Weights of a small transformer language model.
Size: 15 layers, width 256, 2 heads of 128, MLP 704 SwiGLU, vocabulary 2048, 13.1M parameters.
Architecture: RMSNorm before each block, rotary positions, no biases in attention or MLP.
Training: a variant of Adam for these matrices, 301M tokens, 6181 steps.
MLP neurons of a small language model. Each row is named by its layer, matrix (down: output weights) and neuron, and shows model dimensions 0-127. Each number is 500 + 25 x the weight over its row's rms, rounded and kept within 0 to 999. Numbers have three digits each. A neuron's up and down rows have the sign that makes its largest values positive.
A block is one neuron, or neurons of one layer that tend to fire together. After each block is what it responds to, as a language model described it from the Wikipedia text at the highest values.

L5.down82:506520502500525500495515508547478462529478535469493492452520488502536494464501522500501530452498521544531520518507516494490524533468464502488521496534508477498498507479477533472507517478484514524496490518492509510513525501489516471498488517504500531498455492528538467518527471489471503538469447469503524505548473507527508453488521524543524530516473504509532505496500509511497513452461
L5.down196:485527485504512516487506482506507496463497497504491546532506542500500455462544490457555520523488517545496492505505542473501497519494516502573477479549469510469504459486539520510544517480499498498470486541525510498511506481499492509507503493502469526528483493525478512529547515472510458495515478501494565471488538491485483508536512521496512490476538517506487527472464501487448480531491
L5.down305:486467490510542495466526491528479495455497518547510468490521535498480519503521511500523473518503488507531509474517563488479520548524486534545498510485533476487484457519520512470486459540533536487509492456492481530515484522493517523486474533463527539497504460479494524544521472500510448495496503506529524521513494515496520531503493536506510495478476484517461460546509496525513462487479
L5.down378:527520521499470494509471505495447490521520507482478509450472576487520495491510494461524538455482516513507482482529546515514479535489503487519493504517468514529486488492544465498500493522491469488511473500526523519479508524500452486495507464511455508496485530504514471561517506485508457509499476491507486497539496488530534480516489563522499488485481503491486442521480528505489523505459
L5.down492:524533517497459490547502528500496533500475495477523533515515515537476549537510508509496542465520512504503490525467511541459505478479532500524497518525460487508516455484511497538497462434522499518509510503461527481465481489488501487476521498479460529533465518547499478476522467517475482499513475477497490505515468521529518498504495488540531485493502512500478475517533536497537537534492
L5.down522:487543511493495513491512514507474472553513511494504500504507497531471511481513511495521471525524461548498470470555499487518501496488467476494493513476481491493535524502501519495522497496490465494534493529513466523497505546488513538519486493541488491504529528508496503507510495502504413532480485526498534505539471471432553495510521487507494490506512508486485491517525488511521491487477
L5.down665:480508467484488516490472487519523521510480504499464481521504502494444539535482548466487465523488477518470495510524567503523494493496496501534457522531462525497477485500536459554515505499497489512541542523497515553498531531479487537484489485508498488514495500506529527504492525483532433496462518515505523499491457490491543516512493521499506462508487469461494489524585455489495500483490
L5.down668:533483534512458517472496513488503531481473525483478518511497492493484518528521494480521503476514496502464518459526516480513560468482529525500444525519499520493503486477491465481519483501494544498504540559501482479457516486509514521489522495474527474510479468433541505514495518510535490491503475493499551536519522516509512519478500515478512501511482490471491491556506485505483515512479
Description: The token just after a word-initial capital letter in proper names, mostly the vowel a (S-aipan, C-aen, Odes-a) or the period of an initial (F., J. R. R.).

L5.down47:521493529479478470435502527551483475511483487495523482513508507521499497514464493529470497495492474538500530516473506485531519524528522490510513482545496500513481572488461514493546522485494525505495491457472512537518538491493540496517521503534486522465454505510485483513523492485523474504503506486480540510489480495514475537481479536475509469502540480492554482504497496486485514452477
L5.down48:458422500524474482494459536505468480472501485483549496509431494469487513528507473484495500460494484547501490493514572506511444505521516474498501507466485497463524542496489509508535477502493509521495500505478504502563496486503509495481492510487487517509520478498494518503445477484545476466521500500502493477491491474529459533487532502529507499532533502488483476534503467478507493517507
L5.down73:479476525494471526531501508517415531518497518498504464515491528537428516500529536449449495524487534506494516533503559448514553495478523503490486458492459475513483509514510468492471493526487498459481489484503484511520506507532488506548485507476517485512498531480520513476473514492486495455493491488477476459513488499519506511499499530505497493484535538489517525535538519459490470496512
L5.down126:515503551527472551537497533491522514480524486471514500504464468477470525526515525488509504567498506468505514525517496459502493449508540482485493518477507462473540465518485471477443451473510465533497513541479535550413499482520523485490560490498515508534524470565490469526505518489530460500511451558524521463536526483512469517489494497497494501525476535486489489497471504460500474474520
L5.down222:539474518526504491484509487495517489513468530476519517493505471463503515495521495462499483483498467470490482473480486515498488465499488481453488496482519508525532486518492492509500500487509476500529490504468495494390514477477519493474489495520468516498494523551495472464479533455491566497540504508495503498469486513511524534451480535500493520497498486472506529507523515514516531519493
L5.down233:512463549533473505550494527490506453463510516530535458490483491438457518524554531467519465512486470533489518493538491534500527475516501486498509504504488509478475482511478513521533521496486485505512481516485524524513512536468482527486515506508452502513497440463493556539510494496484491471494505481483522461489472492501485525500505516509470516472519490488492474462499514493508515509521
L5.down324:499479488493462506502509508527459499545496503458488494522509537507505491484526501533531493531503472490498545490516536486521484514528503474481511482534520497513490516512484491479527480520500505486444482485527532483475496503521492511498436543495520518491468515484564515470546499487512486535497521543474490486456464508547460490495472522495495515503505497479528464491517510527494470509493
L5.down340:516552485520527488518527520512473496466476499531447483468466497533486486501512504521523511515487452527494500540510512492529517497522481492503456491497493511487528518490498453480519550510479465493510493472498506509525477523488516500511486515513497485462460553528494454566490526517537458525456503541504484509524502445524498472518507480502518483486523481523483479487531489515518519508485
Description: Final subword pieces that finish a split word or number, such as th in seventh/19th, a year's last digit (197-8), and ing, ed, ly.

L6.down605:488537469479509498522508495493529489495531522499482478460502531502495499531465486486457492474493514478517505494487512512525494504479509507514505455510480491549486508426472464489497487515509522492525486510546538467415528489462480516555512493529447524512467504493485499466530480483479547504477462508462471497480485502522449504503518519552478513547504484482464508482486525487533498515521
Description: Word-internal pieces after an unusual token split, strongest on the middle "s" of issue/issued (is-s-ue), also O-t-to, Pro-t-ocol, Mo-le-cular.

L3.down116:522538539530500468504510517520480470535509518489489507509472519537503462533504501531493491494487463468523464500522505510498528488467525462474500514451519547503523474475501517492502458495505496513488517522517476528515519537479460481482502507530523515467505518489491550527495512510536487511503468490468515500528498480485527475498485466468476526504480509453499482489498460514516484561478
L3.down263:489533500518525524493505462491519495533480514473543526494520559501511436506451558481500532501527466490467517509513502493513460487511519541525528530498494513490508465504517478502493493469498506481512509490530457485480506496505500519471526460513488450492488484491515495482518482470531470543527487503465512477518476545529517512509556497504498516511481480535484470518491506510541464486487
L3.down269:494494532500509492513510488493489523514488488508472544450467500478489512505485474472499485478477486469488503517533513505552509534524527483502487476479517451525499495488530483556488514484493564531475475451539486464506505526505518479511517510482493524555451501474446471463506497523508500515505501467524452495458450468535489478512516494453509540449460514499497548508514503433519464482529
L3.down328:487470515474524520482443518501517512505505456497518472528492485504464520507519517557495456451474487483523451519474482503538467531541532521514504470497507468488504490510480515547482514508483539518552482519515490467463543447496499468473490476517466483518529477499504494496521453521504492476484466487526452495472492511456508513500440518529481544507512481498469525491511506520475474521513
L3.down446:492467517521530489509492515513536461548436511535526526487512515465521479493527504530457484490477534486499508515471520517537466493480510470533510479504450504509505492514453479528504520548502481495508486504507487488537512484465496517485491501513493523531495515471480504456457503555502553525483489510511534514503486496547532530497483457512520461545483481481498453483483505489484509496470
L3.down512:485460550484465502500518475501506495508531516493491507476528497487507483478484519506517514456490462532507490500522508486519515489522509537482480486484467493427510503488504514538489558510521490487471504454477492469504502522525556504502463503488501483489493477506480499483496494519471490486543519517531487513444474488498494571527536480488495511479528525514479544557500470441483518531506
L3.down523:510481505485531520486494503491473451503509479521481507484508455527496547522475512513472462512530516486480475517469535461493480504463503511450523492506522502496491528491469503497509500505508534530544512507514523484509482481533527497484508498468483476524497535497518501461492508513467503518519511497525496541495516503462473522520498485446523544496484585504487558514514479524515525523476
L3.down569:492507474505501490528522503473525544539501461485460528484529496542506458455535468464503488460464448491497489505497510497520465496510495497487445492524516475462494507501482456483441532534510490498506487506503471489501489501523487473491482483513496494493522511484445453453474507548565518467521467491507520486448501465496467494550488442506456548531480501532472502495475491423512492509516
Description: The second piece of a word split after a short initial consonant or cluster token, like l+o(ans), cl+ust(er), Bl+o(omsbury), p+ract(ical).

L6.down598:465474472497545493467508530532510524519528540488450477507503528476522523523479470495482485436523490489477539502499535490523468509486491496535519531482471521487470484500513528478509497465477527481504517532483501534456478490519473490484485504508501552492472534460534531478492558509505523539483503491473555512477481527486523469484462547486477502510470506441495466513528478520500495527526
Description: The second word-piece right after an initial letter chunk, mostly after B, b or H, in names and words such as B-ath-urst, B-ol-ivia, b-ed.

L3.down49:545453485485511523497485540495497514474510481486510526495517534508503530551507503511483497512569467481521459524487516533463495531490505513542473464472469480476506525495493520480525499533491484493524484518465503487514515535510475491509483503516502501449497521473490497554526483474510464510501534499482529471484471511490494502518435563487496535498508568468517470507495512511512511450446
L3.down115:471494497521501501514489531501528543518514499509552504483479494541475520467507522502470541462505502543492522474508493507494491503502514478499511504506524475446487464510488524490481479494496522475486506508501506519455505466472512544463478537490497479551480488510532467494465492484484491490457514487504507520485533537484495476494524556497492495476515535508490509466509557525496494437492
L3.down272:465548511528470457504504532500525505502515523551468529506474528499511497495533520497528558553448498547517511490535506448456550503465508513490456501505475525505520505498514476504485509523507521521480525551535519507529460510492508471505549486472472476517494511502501495479504501510520478495511445527529494548502492481485482466489475504507481512501498507493481456542505529479499529505501
L3.down399:481536522497533481469489532518504500487536490507518549458465466514459496517517503527470553476505494560480517566484500488532451521490476492479478511500512489508541554530501518529496481433507521516484553500524507498529474524473525516477528499541510514484542498516471445488520461505488458499480486514526494476491512474469489460504503505521505489554489536506471463548501488506483508480510
L3.down444:525467511546493501509499496517512460533509527489481497492517504496478478527487494506490474465464505505552524497511513507459522510494487509497507489478477547496495507450515525502514505477513491516501481513505503486451481465514498498481463483507546477484518478448490544497465463510447533555516492496506512481502534490502494478521480491427528500539517496512492486534552534503510504510526
L3.down500:524488499544525462521483483490471474492504538515510515513488480504486493498532519499459469488515525503527477510508532506503490513480527495458469491519425470498503493535504493519494484490493503471515522564510498443544485451477509490487549491482510478500475541519512496482506509483544559498514505509487436529498462473528478531527530453546506523513479510482456517482485498497469503471486
L3.down516:518497537477516533515504495523512508533523490428469505507485497509490513474515471476451489538532508512488492507483436471532513516502506528498479452539518556501520533550501557528512510550490504490502546509515476520550522553549485485527515508491502532502522489482499514536462533505458471471513477511495512503471492475448458513495493527490518520502536531477514491531493506511496486466553
L3.down554:459533493505485510490515525559495451529499523492506483491525495460484465477500526527508525509497511512496469502537536495485498523493501492486475515501482483481525552510486511537524529468479496448528581488548456492508494482496466553482515474492503489489488497482516481504472529499507488503505471463510530510526515490505471498520524507526507515531475504538493484506459486482551486520473
Description: Mostly ordinal suffixes after a number (18th, 2nd, 7th) and words like second, third; also mid-word fragments such as And-y, baseb-all, Soc-iet-y, Sec-ond.

L6.down684:514487473528523486484481541516456518468545490491503493524466494515468553522551501540516522517485478508499520483527460483512492474523519496492521483542473471473520553456492513489535524483517499485518544558505448501509506525508479521500483528486507495461500497480487501527536536495515455484480535512503514500534500466531471511517521494539503505481515501479471480520486489482526511519522
Description: Word or word-end after "the" naming a position in order, time, or place, such as first, last, 1980s, 19th, east, oldest.

L5.down39:523491523523477503484503523535490532509513446508492494512494553539513481509536509462486499511479490510519551527518531463503482479444516487488448504520507468491491528489505471479550510516476482478482498457542496472560511504494520466475480472511491501529524515483454467490519521492469437502468476477529495506501515486493502510501538510519486456517517538525521483548472489466477507488487
L5.down265:505546439514505475517489509484507505528499491502522502466524514484486477472516477488527513484537508511525478565486480503506477472495476485496519533466498500475494541492491522482508505482515491507476465484460489526493529528513459491516503494473522481516553566501478549490487541483469518507491522439519519476493443503504540457499523513503509520475504512480510545501505545520488474507497
L5.down352:517472502513488473489494499531461520473537491504531484509521483500516481473509518492528506496556515509513516457494425516523538461518518489470527486522488451512529514459500510547459541476519536523508504488484511525498489481539522463501486485524533485474492486469467532509495475486509551469509484457514484524508514508489498492526512511514474511543487488490512480463510510519518521551515
L5.down484:492487473462466497484497499505474514517494528445445489483507521520480475465514465504451515493477532481504482448505478483519508507461519498517497553494537489477544509492514524476491514500498523495504498485491515529475501464499481473547514520515541508516504524490529454550518462500553403476443484504512495515480533474519506498466509469495454509521517481459489467496502518532514464488498
L5.down509:507491526503472524531458478456509528473547526516473525502527503469530523456508551514499534493474494523466468461495517477481496496461516506527530520524493520542527496489502478540483492511528502520509467515509512507419487507500498478523537519529516521495501517456511488509498484508529482486496506479510448517460462489457492495498479542527491489472463483535471537494492492476542499492505
L5.down540:525506542536501512515552498504443545498549534517480502482536454492503502471509486474531476476503515485494504472486528462517499502473488497510491518493494512513469535489455470472463529487506473475527529481483503525496522503494491473509471506462463475514483498514461501551511487495463505528509502475522473466473482503564490500499511486489483504529527526499477511467519466486565479508484
L5.down555:516498479508494562525539518519485492478503498497498501489530449522518469536489514505496510518513509528511524520477545508451542510487486484507481486469528559483518463512492487507468484500462473542510504551503493522412510526507506505477490486519509514455534496518507497519505531514500570532530494527495488507496510492522481481545514479498503485515486502456520485491480438529514500528455
L5.down631:486478522482477478499464527478505513516547462495504516520534455476512474499478536510543467521518529535505541493487490537479515505483504506510473524534444528480512466511478485480518547528518484489516464497515498538463532497445489488515518496524584544449508469492525499488514488509495515455530486495542526484427524550520539514488499505550494444504463473488525518480479512483514489530487
Description: Word piece directly following a split-off initial L or l, mostly names and common words, e.g. L+es(lie), L+ist, l+ed, L+i.

L5.down3:484499514523488523557506494482491512543491517486481531468534474479506503477546508502505478490512502492486486485508480481485499514532531502472511485492558488503524526505509494491461491454456513479483500457472480508524521503511502515498463502503471521504493526499528527541528515469478475489521512472486480478516484499494476509484522539544518519504505471506478540457491465500463481483528
L5.down166:472497477517467475474480491515515521524539480540500485498463482522503461486524488493488517497501498510487479478466458498537480471495514490506487496483487476535501516531475472477520528502553504511505505515490447483411505497511480489499473460481464525529503512499505498545520548489508466480502493530493523488443482530499465524503483518535463515496500489507479510485506516501510456493517
L5.down171:472488545533499510543487498521474492500509491480517480456453427519493537517501511465486479507537484528509485541508562487485498515475493493452518531456446520513506477485498498499540545492542482476559534503471480481506523461489540511470467552466524555519494492497483531498484502472518522471519501486518488496457470524488512542494508477495490515509498476520460541470497460472501522516454
L5.down323:468493491527450477488506460495465524458467538505438462515503535496504468509472490496511481496485532503490499546530510536523517473498473470494504512503534488532482517467476544466497473487514514507483493490534502465512469480524506581502518503484485515514544501490533492485506479452530507502472480474529497487563534529489486444469505540513500475488498506503464481501497493456529469479502
L5.down332:496519493505474472515475523518480519497505535498479452470505478518517520477454477495531513492545518516497485504481495481503431495503485474522532520463502530498509487491504503495513507521512487509503519472537502500536476467484493559489475484527505498514447524450527487531529498484469520541542480498471511516506501487436467481522490484502464459510500502477479504498542494473504518508469
L5.down382:507487485479477508490500501474537511510537481495487494516516492451515497477475498532508455471491505545476495502462470475483548508519495481499464509509520480495495473468470486536463526484479517507509506512541498516426528514492532427517517521462469469516517524498518488502525472480456497529487497461478553560509494484466499502503514545502491563524538492497465501478454520480495505513499
L5.down486:495464457487517485507511502484472517537471477464557523512541483514553494501526482518511477528507469521494512507509434511475486465547494531460468496511524490510481528492470462538464510520534517481498509505492505494485510494478467474529472547494492528524494485500492487504528489485491481485475542501506561528479509492484503479515476488488514527497495535481467482490529498477495491517505
L5.down505:518496524510497476513545487471500498528484479534494495492505502543516508451554508497495485456553475472461476468489508482539454512480482521542497489529529503532539507467460468491491482551422494503543509484514500503528492508496490495455474503498463494504466520543514497484481487475500465527489509485474496512473467523494477513519470477525528518538480486450534475523483475524486482516481
Description: The second word piece right after a lone first-letter token, mostly b or p, as in b|allots, P|ld (table headers), p|ositive, b|athroom.

L3.down301:497492433516497488530504534498516523502468500477453497520514504495500480489516491537515481509519504441475516473525506509515530538515510498484488506516554461488474503499504492499497512464488529470536509511497498511501494526472525482538491490508474500506512544501492445514515448532478477491471514504505522516519490525507521521500506477519509517507483493456526525508551479493494510539495
L3.down307:458495503530499483473453476498498506490500430488489533520505515463475509509490511529462530535502532496497494528517531517497454461480454477490487487505513465521489544478517480480526559510487573510476510493489494505530480486473500532495512487527519498549479522499512474511526487518489482483500514537491526493546524493454464508487498491489495494470485526451536483556479481464462510505472
L3.down431:496539496522500501495479434490525531535510477530499496522447533496491482508517533548501487523489493503535556524467529504579475451461469493479489492534448463511506487483487507527499526489468515500522517515485565518506487511531526520528505562491509477507453512514513505474514462501471463498541487516458493535536513520453514496497502506489536489485508509498515488518517518493473501502478
L3.down449:463483496537479514483539479486491472477446543518521549499493525537485452499507506469504527475550489492571494479468548510484484498486484470501478555479519496538472478499545511477529480461491461495527498482517479464526534518524482546465504462482475510487466508463538499549489492486530522510468509482489479497543458516535457505486498524504496520502492487479481508534516461488483488523478
L3.down478:503523469535441516495462485499491481515477478540448471519543562480499499465530480469486513516505477488499483497492458534524493529513535537491484489472517511491516507481540495524499483484469464520457528465502500544494434464491514532546482470500511549496493508445517487463525516529534484525503506516553490516495481496466521492519533491513520480489435528474517526498501507492479465485530
L3.down489:497503503529497526476494514482525502505496500498494515541510519507493491532529526519531499494469506499531479472451550496530469483490500508482516488524505476485516511522504494480472521485477489511539507529486542488522530481473540519501521500472483501474486471495510492561488491515520468505491481522514533480499521499487498488510484471557512539477505547522519521506503460487485472502495
L3.down606:513469476518489498506525452475491526476486499496530471524520532524497509511523539511515465497478507554521478536506500502485522508509536485451487520509543512496482471479471504539477470522539494494507484485474496482512484478482468510450487492506470487495488505475496493484476472466476468538501525506502481522506511478499543526500487491508532534518459485483481528508507482466508495518494
L3.down700:472479523503552508531522501554473516497488494487501465478480551544502504500470503488495518452504534508503480454536484458505483488450460464485525512483539516508500496518516479506488530536497486512504519483479495478476479502478532477517474513482518479497498456506496506503466503477503511489527487505494496498479521468520506537531481531542503479486522478479518496454511497508481486528454
Description: Word-internal fragments that continue a split word or number, above all "ain" in Spain, also Swain and remaining, plus digits inside table numbers such as 98|9.

L6.down89:443498513527518512546498508527464508480526487531474503503505468489513518493532504549489486490531500527515522550509527484441495534458534475557470500487470479539503525472510505514512494441517509532497468442521487514543530488505476497499507522497521460477505527510465503477505502525475466486461510503458524466517507462448522514519497468499491470497523487497500484520520506515507459531519
Description: Word-piece or digit continuing a short first piece of a word or number, often in tables, e.g. V|ill|age, d|om|estic, 6|0.

L3.down0:489473479496484471478512502487477489485526476497530528468493492498516523501497521530509441505498500455492481529444518509474491513475477539506482508535506511482475469503496492477512487519520532528516437491492467522462547505467516503460524485542480526459511499513471523510537501515508526505482523501518511551520473463520493474514513510489461491452539463529471513498502483530557511469491
L3.down83:503525530511490508519450469513510505469511487463483499517492512496533530515479514505487462503522535528476482488492553555542474513488530458512484507501460534478491520496527518490472539499510471487507472509491512478533511511449505535508509480468475531512498490518514494453535485523516563455443443490470525496512511468495497506518527447498460540514541517467535516489524503456474523480462
L3.down148:450487483483461487523457523473497503500527485483501489519511536495551484482508504473503502509493499500558463494492481517516515490483458526485486470519498509499508540554520446474529571484501536475494488526506487448583444515471504511498499480494490483524537511518515506537466470538472529490526507543564495473469519472477517532472492467513503532501455476497512514468503466514555470464494
L3.down197:449520481478480532519481523525526521484521505534493572497442489498508505561510493509529484499465470461504468493500524492523498501482518534503478520476477537478493466502489517461495509515509474508515477495518468518493523485501466502483492479515475492443539484480499489501545523475525497461488511506506511524488463501489519526488524511496481569477519504543490497479464473444478477509476
L3.down384:488545511472472506496530504462511498526529485466474542468509501498475511484518501506513487523506522503479500499522565497548506531492513463515501499472478516501492534450473482545483529530527501543520505504461510452489517486519499500518448526517440497509440519481505498488486496464484457514484486496479505546488486490490500486484497483475518544510494502546511495525487480511516498503446
L3.down491:460485498478502499523459554516474531479526530499474541501542500542480505521466490481504510535509484484531473461477487502499496543511480494476438481482514525453525506484527475507511522509468506493493487527503484446493518559517483474488524474461468504490525481513533502526530531520535532492481462502531481532447475488443484442478481509522517522505456520498476505509531498478497501498488
L3.down509:504467537505503495515480464461483509499481534536462527518464484517455497514552554429524481483472504474549513484498496505523494512486438486536477475510552494476497490499537532468490497498512538510496456490504502511489492500448508477443544486484516540496518476483540505521531458480533507530473463481485496533489470468487518515503508526466484469480497491493494516499501497511490508482480
L3.down670:496525517511495507475494521492516486466497459479474465484466532489504487470522498501505481530513524492528485491509456491501534539454467479487502472494513526503544539470479481526508494466509508512471485522487467488536523513437506472531446462475531554485503523513490500520474496511521491499493485537483515522418508478475455516497469487478500477527514493461531512467485500495505480503521
Description: Word pieces that come right after a split-off initial letter, mostly b/B, as in B-us, B-ill, b-att-le, B-l-ack.

L3.down150:444499520524477517507521513502506494469515538508529511465498503504483492458566529492571444548497529500483508477551549518492469499438500481494502490490494484530530523489494469508495513488478544482502490497507485487527498517486496540476512485499522508494492503540535482508512490530504568494488499527513475517520471457517505495488518514471508528477494461474494513496489482523473506528497
L3.down257:459446510527483477530475490517510538453507544507486467511500517508530500467556493496493491501494520514502506486549528514525462497461481534496513504564507506485472500490513520455494557526475503467562534476469473517518445487517508554481482504479503500503480488514497490482479454492524500511499517489506446502493507483507490492493501513505480533481537452525499500463513501479479521482500
L3.down258:523532504529500535487485529501478423473547495554505521513503498509496507517494507540464501511537479524493516547491567514537539551492525545508505509496498500534513501422512522531532494498520454494450492508467523507498502533539496508504505507487488512473485499498525523473499522475492524518503515505481500504516450480482512486512493470499539501467524545483533515478471547527516510499514
L3.down430:468530513501485503486487511495509488505512497536509530517506540485521501495519519534528548513528535510493534480465490474514542486485510536513488474526530520510470522511520517543523455461502496515515422512530510481518473495511477519478543453509514469454513520485523508441478511506496548453487512475459506507490486511502466510540510502540495524474498532521494543498520529477514478514486
L3.down485:511526532515519478446510511495509508484492487511513500472485518510505468502537503473486486528512485517482514479464505514484499565481466462485551506506465512496484526513464492503495474549496493497474533518497533500500481501486474540511506477492501508481524480518571461514484492521514534510499506493489495491477491496506491476495538500487480526472468491547520484514474457516505485553519
L3.down551:468463468509506518511515498512495545466470465478477508505514515496504501525474458491550547487483480468476504457506509547482464464467506499564524502467495504531442476536476460501503511506492495526495522487498484500472513524485464489544485518512500512503478486467481452480568487529474538492474516488541542478511551518553473476506517485485484536496503462503491488477512467500503511517509
L3.down607:487483497492504495485503493520523469557475554526520510470510492528520500486555505502519500508480511497499506486499487498461535498487537484544539495483468459546501478486534495492535488472473496452521488523515500506518486474500493515448524464508511496496534518474501503452496484487536558457515487509492496445512485477496528505521499531494492484485481492468509508501555517544489523504506
L3.down621:509513485484514527500537546515514461506508497483538487512532482513523555480477512521457517487524531529469481528493489505524496473520527458498527457487473513500562490459506458505478467484462487521527488487488555493504494509515528489529494466510452503473521492494481493497499486485481484481507554544502503492504545505516562471485497502488537477487503498537507529506479507484523535507528
Description: Periods after a single capital initial in personal names (Patricio E., Sheila E., Z. Wei), plus second word pieces after a short opening fragment (Sw-ed-en, F-ed-eration, E-v-angelion).

L6.down92:510485508501473479492489491441473477518525533452497454507549520525492508484491485497530474495482493483521516519478482444494564502514487515515527470527490496477486515511455505493507504497512506505492496536491490504446481514553512473485523470489499478494537495522481519483498533526481530509473505511501481480478553504493490536523510489512479500530523448521524483491499495548510492540475
Description: Second word piece right after a split-off first letter, mostly D or L, especially in table and section headers: D-ate, L-ist, L-ength, D-el.